MLP neurons of a small language model. Each row is named by its layer, matrix (gate and up: input weights; down: output weights) and neuron, and shows model dimensions 0-127. Each number is 50 + 10 x the weight over its row's rms, rounded and kept within 0 to 99. A neuron's up and down rows have the sign that makes its largest values positive.
After each neuron's rows, "fires in" lists the words (lower case) most often at its 100 highest values on Wikipedia text that the model never trained on.

L7.gate432:55 55 57 39 60 62 34 46 61 57 47 57 57 40 33 48 50 49 48 54 54 70 73 40 61 61 50 51 55 37 39 25 59 55 39 48 61 62 49 47 45 40 58 41 51 46 32 51 43 36 59 47 51 42 62 45 60 69 60 49 48 43 52 42 45 37 52 60 60 52 61 51 63 59 40 70 40 52 51 44 52 33 34 35 58 43 50 56 33 50 36 53 57 65 75 52 48 58 53 59 45 52 36 72 55 43 30 51 54 52 46 55 64 41 51 44 51 59 62 39 57 52 59 52 24 66 57 51
L7.up432:53 52 45 67 44 43 34 17 43 46 54 38 45 53 47 47 48 50 43 46 46 39 58 61 54 57 60 55 42 38 41 44 47 50 62 51 56 50 41 57 45 61 57 45 55 49 42 52 68 52 32 39 68 34 52 47 54 83 59 51 51 55 49 43 62 59 58 63 50 57 37 40 59 47 26 59 55 46 74 64 37 35 47 40 46 45 56 62 53 49 55 49 62 31 54 36 53 55 61 47 31 64 52 57 48 54 54 41 48 62 64 37 53 42 63 54 50 67 52 37 51 38 65 70 39 52 60 48
L7.down432:55 58 38 58 43 23 53 41 55 53 51 46 44 40 39 45 33 63 45 43 42 48 69 57 54 50 46 52 55 42 42 44 46 60 43 43 64 43 42 49 43 40 31 67 51 42 56 37 59 22 64 51 69 33 40 32 51 45 50 49 59 57 33 56 52 56 40 49 48 47 35 46 48 59 32 43 72 57 46 58 47 58 55 51 61 46 57 52 47 54 42 31 47 46 59 72 44 59 64 43 37 19 44 56 74 55 50 46 48 69 51 44 56 60 49 67 35 52 66 62 44 44 39 61 44 51 48 41
fires in: "been", "was", "as", "being"

L10.gate302:51 52 44 56 44 28 47 57 48 30 59 55 55 37 55 52 52 50 51 43 60 44 50 76 51 57 44 59 64 49 49 58 39 61 55 58 49 59 48 68 37 57 55 46 51 32 54 48 44 60 46 72 34 55 59 58 53 50 76 55 38 45 49 61 78 51 52 24 75 54 50 50 46 43 72 39 60 36 33 46 47 50 41 44 56 50 37 67 40 46 46 41 61 34 56 47 47 53 42 61 44 49 63 42 52 66 54 39 45 48 54 41 40 40 50 47 41 55 51 56 31 57 54 45 60 43 56 44
L10.up302:58 48 57 63 58 60 48 50 42 46 51 55 44 39 50 49 39 50 56 42 61 33 55 57 38 68 54 59 54 61 41 48 44 78 63 51 28 61 51 65 45 54 52 38 76 30 39 60 50 44 55 54 50 61 39 64 43 50 66 48 46 50 58 55 44 43 66 52 48 54 51 53 61 38 57 64 50 29 62 42 52 52 60 49 44 48 35 37 45 62 65 76 42 48 61 74 46 67 61 59 60 57 60 59 40 39 60 29 44 61 58 36 47 51 51 33 58 40 61 49 47 44 52 61 48 46 57 53
L10.down302:38 46 64 58 57 65 49 49 66 64 60 57 53 50 47 44 52 60 51 66 51 50 57 41 41 54 51 70 27 56 53 29 59 44 47 34 58 41 52 40 67 54 48 50 47 61 56 43 40 48 46 46 38 44 36 45 38 39 61 56 51 59 61 57 63 32 45 35 31 58 58 32 54 35 40 50 37 52 51 55 51 45 60 52 50 57 56 39 44 71 73 61 54 52 44 38 52 48 53 70 60 38 52 47 46 44 33 66 41 44 27 39 61 60 56 64 40 53 51 56 49 64 44 48 36 53 52 42
fires in: "did", "do", "does", "said", "s", "would"

L2.gate366:49 45 46 62 61 70 38 50 52 62 33 61 50 47 59 55 58 57 52 60 53 72 46 61 47 69 67 50 68 53 51 61 47 44 44 58 50 43 54 57 51 65 64 40 42 39 44 45 51 66 56 55 45 64 42 36 66 53 55 59 45 43 48 51 60 58 50 40 53 61 51 47 59 52 49 58 55 45 61 42 32 57 49 57 68 46 55 57 39 52 53 45 36 33 44 40 50 52 36 47 42 54 59 65 51 26 51 37 44 35 47 45 57 60 59 49 53 50 38 60 47 56 51 46 42 41 42 40
L2.up366:55 50 52 51 39 57 36 41 65 60 61 57 50 57 32 53 53 58 53 60 43 62 51 54 51 57 57 47 51 69 53 46 53 64 52 47 49 48 40 58 39 44 47 60 61 35 44 48 67 38 59 32 44 58 38 41 48 60 42 44 54 44 56 53 49 44 48 51 31 58 46 52 57 55 31 73 46 35 63 46 42 48 42 35 44 41 39 62 41 55 63 48 43 54 40 54 50 46 56 48 47 71 50 53 44 36 49 54 51 40 43 41 36 37 51 37 57 44 57 60 37 37 49 33 52 41 62 55
L2.down366:68 46 49 33 41 66 55 39 55 39 45 49 56 59 58 52 56 36 43 61 60 53 57 63 69 47 52 56 49 36 38 49 39 57 61 50 31 45 43 47 47 25 54 36 47 50 41 40 52 39 30 59 38 52 39 46 50 45 56 68 53 54 44 54 49 49 44 22 54 51 51 51 54 51 38 55 50 50 47 40 48 69 45 57 42 70 57 52 51 83 59 40 48 54 50 55 51 47 43 53 68 40 64 56 57 49 56 46 54 47 46 57 58 46 62 45 64 35 51 55 50 33 74 34 60 31 48 58
fires in: "did", "do", "does", "telenovela"

L7.gate6:58 54 47 37 51 27 30 43 60 40 57 56 63 56 48 63 63 51 36 74 50 56 53 58 52 55 55 54 46 47 60 58 68 76 69 47 64 45 47 36 46 43 45 45 56 45 35 37 69 36 50 46 63 36 58 45 55 34 52 56 42 50 54 40 47 51 39 36 44 34 58 60 72 53 50 56 49 64 58 36 54 53 37 61 47 44 64 42 37 33 52 57 48 71 34 67 72 51 45 63 52 40 57 58 49 50 50 62 56 31 55 56 59 15 39 42 54 60 52 53 44 57 61 54 38 54 57 47
L7.up6:48 49 59 55 44 62 56 51 50 58 64 55 37 51 51 35 64 45 54 56 45 40 45 40 56 52 46 51 60 41 47 47 59 68 45 54 35 67 55 72 55 47 46 45 56 47 52 43 62 43 52 18 69 58 62 42 40 73 55 58 40 66 41 49 39 62 50 64 64 58 50 43 51 48 61 47 68 41 31 39 50 34 39 43 53 38 75 41 38 54 63 62 43 46 55 37 45 40 56 65 31 55 57 41 62 50 52 66 46 39 55 59 55 50 62 57 58 50 44 32 55 54 45 48 53 57 47 37
L7.down6:45 67 62 51 50 62 65 50 42 58 46 40 48 38 50 33 47 42 55 69 61 61 49 43 40 25 63 46 50 31 31 61 57 28 60 47 54 56 68 33 63 55 44 42 45 34 44 43 36 51 73 49 44 50 42 48 54 62 64 33 54 45 40 41 56 50 31 55 42 44 36 40 44 47 61 57 53 44 49 51 33 54 39 40 42 48 53 72 44 60 44 53 35 40 56 37 43 44 48 39 50 57 58 45 55 55 59 34 49 62 49 60 49 46 70 34 48 55 30 30 46 56 53 60 42 34 39 67
fires in: "he", "which", "it", "later", "and", "also"

L4.gate481:48 41 67 38 68 58 63 49 41 53 51 72 62 58 49 44 49 44 34 46 48 50 60 54 41 53 54 41 57 41 47 58 57 56 48 54 49 45 48 54 35 62 55 60 51 52 54 81 54 39 51 44 71 43 36 65 53 40 54 37 56 40 60 52 64 21 62 43 44 46 44 67 64 50 42 41 55 57 51 44 42 60 34 63 67 49 53 43 30 66 52 59 64 60 75 57 53 61 67 44 53 47 52 40 62 52 53 67 53 41 43 38 54 51 40 38 48 31 63 53 49 56 48 31 34 31 49 42
L4.up481:68 49 54 57 58 46 67 69 47 35 53 82 42 69 71 53 56 56 59 58 46 42 23 38 46 43 47 39 62 34 53 51 45 51 48 63 63 38 51 46 56 55 67 63 42 63 60 63 34 50 64 43 68 52 65 50 38 43 44 46 61 53 52 48 34 21 58 53 63 52 62 35 39 35 37 45 45 53 56 60 31 61 41 56 58 45 49 67 62 54 53 47 70 50 56 45 53 46 62 49 42 41 52 54 39 40 41 49 47 50 43 41 65 38 61 41 50 51 52 59 40 43 62 51 59 45 40 52
L4.down481:49 47 39 39 62 52 42 35 52 44 50 62 69 47 43 46 51 40 48 28 48 63 44 29 51 61 51 42 33 37 37 46 49 55 54 47 45 49 35 28 44 49 44 37 46 53 52 65 31 47 42 58 57 52 34 44 67 47 60 61 48 48 56 33 48 63 58 59 30 36 54 69 42 45 51 40 57 32 51 54 55 51 46 56 53 57 51 66 39 56 50 58 31 55 39 39 44 32 61 42 61 47 69 65 58 57 45 55 42 61 44 58 64 72 45 61 56 51 53 49 36 63 54 49 55 38 53 34
fires in: "to", "with", "as", "for", "insufficient"

L10.gate504:53 50 42 56 63 56 46 49 40 39 48 47 49 35 58 45 62 34 39 44 48 54 43 50 47 49 42 68 52 57 54 50 46 57 56 49 36 54 41 40 52 39 51 73 54 47 56 49 62 57 48 42 36 51 57 43 69 50 55 42 56 57 53 44 54 46 39 59 48 52 51 58 42 36 40 46 49 75 32 33 35 45 42 58 64 32 54 71 44 41 46 63 57 56 57 54 43 45 50 48 52 60 46 58 51 61 39 32 58 31 74 67 43 49 54 61 55 48 46 35 67 50 47 35 48 54 34 39
L10.up504:62 49 69 41 61 36 37 58 55 54 52 47 42 41 38 49 38 60 54 64 49 38 56 49 68 36 48 44 41 62 46 63 42 55 45 46 34 48 31 49 57 47 45 57 58 53 57 51 58 60 42 57 58 53 41 58 44 42 35 41 52 52 57 20 53 36 40 39 54 57 46 49 35 53 57 49 73 51 40 40 52 47 34 41 68 64 48 34 41 52 72 49 47 43 57 44 55 38 52 61 38 53 45 43 47 54 36 47 35 49 66 50 59 46 60 63 56 58 44 48 47 43 47 51 49 31 53 51
L10.down504:52 47 70 32 49 56 57 42 56 64 55 45 33 59 46 57 49 46 33 64 57 56 49 55 67 55 54 41 52 66 39 57 69 22 62 56 59 40 47 37 56 35 46 34 57 46 28 37 52 58 42 53 59 45 55 35 47 37 47 39 43 60 41 33 45 44 31 57 34 68 47 56 54 54 53 43 49 42 44 19 66 42 40 52 39 50 45 27 53 59 61 49 43 48 47 60 57 54 50 50 44 50 39 51 53 46 56 52 54 46 40 57 84 52 58 54 43 44 43 53 52 38 54 53 48 58 45 54
fires in: "was", "is", "being", "eventually", "it", "later"

L2.gate295:50 50 53 37 42 52 33 57 48 48 48 52 73 44 44 53 67 42 36 53 58 51 67 55 51 47 64 48 44 55 71 37 56 59 69 41 56 47 52 54 34 46 41 60 52 44 51 44 60 63 51 40 34 58 46 53 47 55 41 53 36 43 55 49 40 52 58 55 40 49 50 70 51 44 35 44 52 41 48 43 51 46 59 58 48 65 49 58 29 45 55 50 54 68 38 47 31 39 55 68 40 46 43 40 55 52 47 48 64 48 30 43 67 60 54 46 56 47 48 47 50 50 43 28 52 37 32 55
L2.up295:44 49 47 54 57 47 34 39 42 50 68 68 40 52 52 47 38 33 58 32 54 46 54 53 49 44 60 39 54 42 40 64 59 47 47 65 46 42 45 45 78 45 77 60 33 57 56 59 47 60 57 47 55 34 40 67 50 63 65 51 59 59 51 41 37 47 62 57 52 58 54 40 45 61 40 37 62 37 79 57 39 55 50 46 60 41 69 66 38 61 46 56 58 41 53 56 63 60 63 39 42 55 58 47 58 21 39 35 44 61 58 56 52 63 35 57 53 41 63 41 53 48 57 48 50 42 56 33
L2.down295:51 72 53 46 59 52 71 64 72 31 73 58 51 44 40 53 51 39 56 56 27 52 51 44 49 42 53 43 60 59 59 76 48 45 44 39 52 38 56 54 47 63 41 51 48 43 53 50 53 36 44 60 48 51 60 56 49 42 61 51 48 41 54 57 37 53 50 55 53 51 47 46 60 48 41 61 56 51 49 32 53 48 45 38 41 45 49 41 63 49 51 24 59 59 56 43 42 64 40 38 52 56 47 63 53 37 55 58 54 40 83 44 48 55 56 49 62 51 40 54 33 41 68 50 50 66 60 59
fires in: "of", "as", "up"

L3.gate185:62 46 65 60 53 51 57 61 71 52 77 31 53 46 47 66 44 67 51 54 46 57 63 46 51 50 42 41 57 53 52 46 60 38 50 43 48 48 45 43 70 46 67 51 48 41 56 61 48 52 51 54 37 46 39 46 65 49 47 51 45 62 63 63 56 44 38 68 51 51 53 51 33 68 37 46 64 61 49 44 59 53 57 58 60 65 51 46 66 51 53 63 39 63 43 47 42 58 41 72 58 35 53 59 48 48 66 49 56 55 39 27 44 55 56 68 42 40 53 67 49 48 57 47 49 40 56 29
L3.up185:64 51 67 51 61 63 24 26 53 41 62 55 63 36 44 44 56 53 52 52 55 37 61 46 56 43 46 51 67 59 38 52 50 38 59 41 58 40 59 44 77 54 66 56 37 61 63 53 60 57 52 51 32 40 44 58 59 59 42 61 59 51 56 62 33 59 56 64 56 49 49 40 26 63 54 55 64 58 47 54 44 56 47 56 36 46 45 28 42 46 41 56 24 63 39 48 59 54 40 48 48 42 55 57 55 37 65 63 46 61 64 57 53 59 41 67 57 45 47 57 64 46 69 42 42 55 64 45
L3.down185:39 71 64 51 72 48 40 57 32 47 40 60 62 41 51 42 56 41 49 69 49 64 43 36 53 56 33 47 40 51 59 43 57 46 41 60 65 50 52 44 47 45 41 54 41 53 48 41 60 52 52 44 37 35 40 44 52 50 40 54 49 45 45 59 49 54 68 49 48 65 42 44 35 46 54 48 54 60 28 53 54 41 43 37 56 64 60 52 60 39 71 42 40 46 57 45 40 72 49 63 43 47 35 52 57 51 50 47 56 48 59 51 65 55 63 42 48 48 46 43 47 36 31 41 50 35 61 48
fires in: "a", "as", "to", "into", "considered", "name"